MLP neurons of a small language model. Each row is named by its layer, matrix (down: output weights) and neuron, and shows model dimensions 160-351. Each number is 128 + 32 x the weight over its row's rms, rounded and kept within 0 to 255. Numbers have three digits each. A neuron's up and down rows have the sign that makes its largest values positive.
After each neuron's rows, "raises" lists the tokens whose logits its output raises most directly, leaving later layers aside.

L2.down1942:117134093145110139182139125124163141079119117112138128118112142152112092178068127100123217178144133138155117149129117149158092220143135145142110156048099131095100149089108094106108125118191159123095111103108148140151132135155106185105083102133156056143172078165097148159119150133111149139155213140100088070132127105158137182180116159163093182121161187102058125078099109056164101160128103131120072230096157109081135191122155112130064147142152126147125102153155168147083169170144090155139137166121121091188179173136113084116088155147092156144143123146121153157107136145095129120
raises: " of", " |", ":", ";", " for"

L7.down1228:123126113136140162141111064080123149091121092107138102152107163106113200120103120094128114123104166173121128088152146108144158124186126121114101087175162138124172173203148127156167103157085156123143082137136107100175146182178188116160121163114133117218081080129065141089092116142115071122108164102127190108154170125083129120144124129091039151153144116105147140175105069125146140178174063084127160229095109130147104106132194153162137126128106132084161115117111154090104152095173102156158060205106117112164109139127123142154144116067158117153167063213136103137115123140150111131
raises: " rail", " south", " east", " tower", " wind"

L2.down1298:147162102146176162112080141144090147210097124075076169128060086113165176113155094161128138147097146125111102079126157085071166168126158108168087134155080134101116159170153108122125124143134113145154117123157161095108099124135117140178160157140107127135093101125121128151101113129112086136118099129158105128132143097094135135166117078169165092106132092036133076083137107119100099148108135107181146146066125071189114106153031123146204114121133119122092097123140075157135148151131094084113103099090117085141134078102160143144149117171154169187161137210158116132102170143160101088
raises: "xt", "ight:", "igh", "aven", "aving"

L2.down1500:156164167118135096178150072094117136153088164110154144195146145125222135084110115152144163086109143120098144125131108155074093158138079152160133094085071146102084136131120122143130140094112097128167093136107140134117118144129095162108167150133121136142142104158137152134133180127191092183101103080218141184129106140146092133157109080172141137140164156000132087109194145181128111107104147082115146207132138093122125178122126080131107093171070158139119106152130174050171137178084137092129136143096128086111158098089147094109095163139115130115101215130091150122121176092137133099
raises: " and", "–", " of", " in", " from"

L2.down1842:148083184096107103126202105156094144131131132128152176139193116118178144103143168151194080152093180155185137105110100174131194144124107133129101105111112083130222134143153106160104130130083130179181113076127145172152107133108154196144118149146111145151146103192129192113095123117163094141162129112112113093118077135145135142158098105159114120179146136081083176152112127128097154128148119155099123122126137088135176118117213085120097131108128146115141125069158172150046137195128165059163183120096145094143129091134138142126112118125148114114082162080094127117113122089144136080
raises: " and", ",", " to", " of", " ("

L7.down1038:116193135091132124102110099158113090079090155043184104128125129177143138174104169115102101198152071129166139144173115124096152162134086122124088142140123116132095187097151100115131123120162127054128143156085080127144107142120133101083135143154113114146114161197043071080160146139134134150152181118121067084162094099164094122157121137113049176127159193094110094147132120118185130126102076084160119133128147112095140106107131188157102150131099140164134100140143160146126141151157157148113163126066167100103125144144152149098181145135090154167099071083138107123096123166104076108
raises: ").", "):", ".)", ")", "),"

L2.down668:152172152091147115152136141090125182101137156096130074150130099130156109134136079139134161170197085112098140142081123132140113127130175132109116158109107141098096085052104139144179120126099114141161171092074107177125161176101099100127108081140143102154154106098117106144138115159145144158081138067157172112092129125137098096195184146100149172125124121063137110135115149079142073143122096164157080086158124140121119103101160120171071073140111124114126178098141177153155130161145132081137135144166081136143111121144127183126086140111108085137120128137083182148115116097104133111
raises: " of", ",", " |", "\n", " ("

L2.down1385:118155082098117127115171138102095160102101112171130162189082071105077087101161153182150164128156170077100161128113127154143111166154160171163124121120102157073133141096153144123176186120113127082174148098058125094138095119076104153060108116121097091164096096107085158182074163108171123148137121153159104081073131123096076160093112115108131114182162121000112074159156111087148131192127036117118105130110153145092153110082137135099111136136115098115116083122164134123135107148186164116112175129093176090114152126154134109132150163071146136170127177097057133134143166119138131171
raises: " of", "s", "\n", " for", ":"

L7.down103:140157090153092123080051168073096204170150085147118173152134138108156126159131163147134107143113143176133110135089103109128173128148096115126128195107135120093123122085146167137101143180101107144161139097186196137132152148137112164132171098178116121134134135081118177105135112046140197083142127143065131130189080112141156131181081186123133097107139099098079109125141159101123158093171156111138110136160111081101145094155185167126096131084108178136085123098171114147078118076055176073126079105155092092095059139134187153164135094080145127163124127139123207091165121115058144110
raises: " Japan", " Japanese", " Hong", "ok", "ō"

L2.down1965:169109105086172148088144096100136158089146156176139143103052117091144160099158147196119077110105135150123115093158127150194153136137137155080130156059136104101122112130127143126109090138139190120157101152160103120136121127081156131126105135144164135105125123151144140132148124134110097087129116108153172160108099162151136142141103186165113149152104154003055136120113131134151155156160075094103062111103161093181081126150143093106060117051150148131139135165160164134174102124179145131158187100074114131154165099112147118129072161133108174111154118101162180118113157102140111116
raises: "ulation", "pl", "press", "perial", "per"

L7.down1489:117126077153088111166146116142114112144112126177143113134119170147157112124069058150104101049132157036153116166197130112092132192101180114170146200109124132103127173155161134112101128174150141124117127154084125104164161194154077074086127067127120087147148163099153145111138099197110125127103129162106103087074140142153135171109083106128131152156145160086145125159162122148201136170153098059119181134107078124191177110113149187116150210087091086113118155157044109126151149114133115116144192122127096144141138148181117165195124167161077127154094138185147153117162167119074111131
raises: "qu", "vi", "z", "le", "ix"

L2.down842:141112173138176160068140138176199164183186133114121147110076128171142126068113108121181140125124092126114130106046094141104164138174067159117068115121118098122191129152185164109124141175100138196111196121120093147091088086162071050146105094119116106100126127110116146094100125183113128144134098143139141102086059139153157186122099115141076150129122093073092084124160115134134115147124085138185119132105132088145095115113109118140068154091143106156168069076189123137146125123185180097088117108111077170103157130177125158166126097144159127151104126087121107127110116135114164129
raises: "aster", "ighth", "ight", "astern", " Other"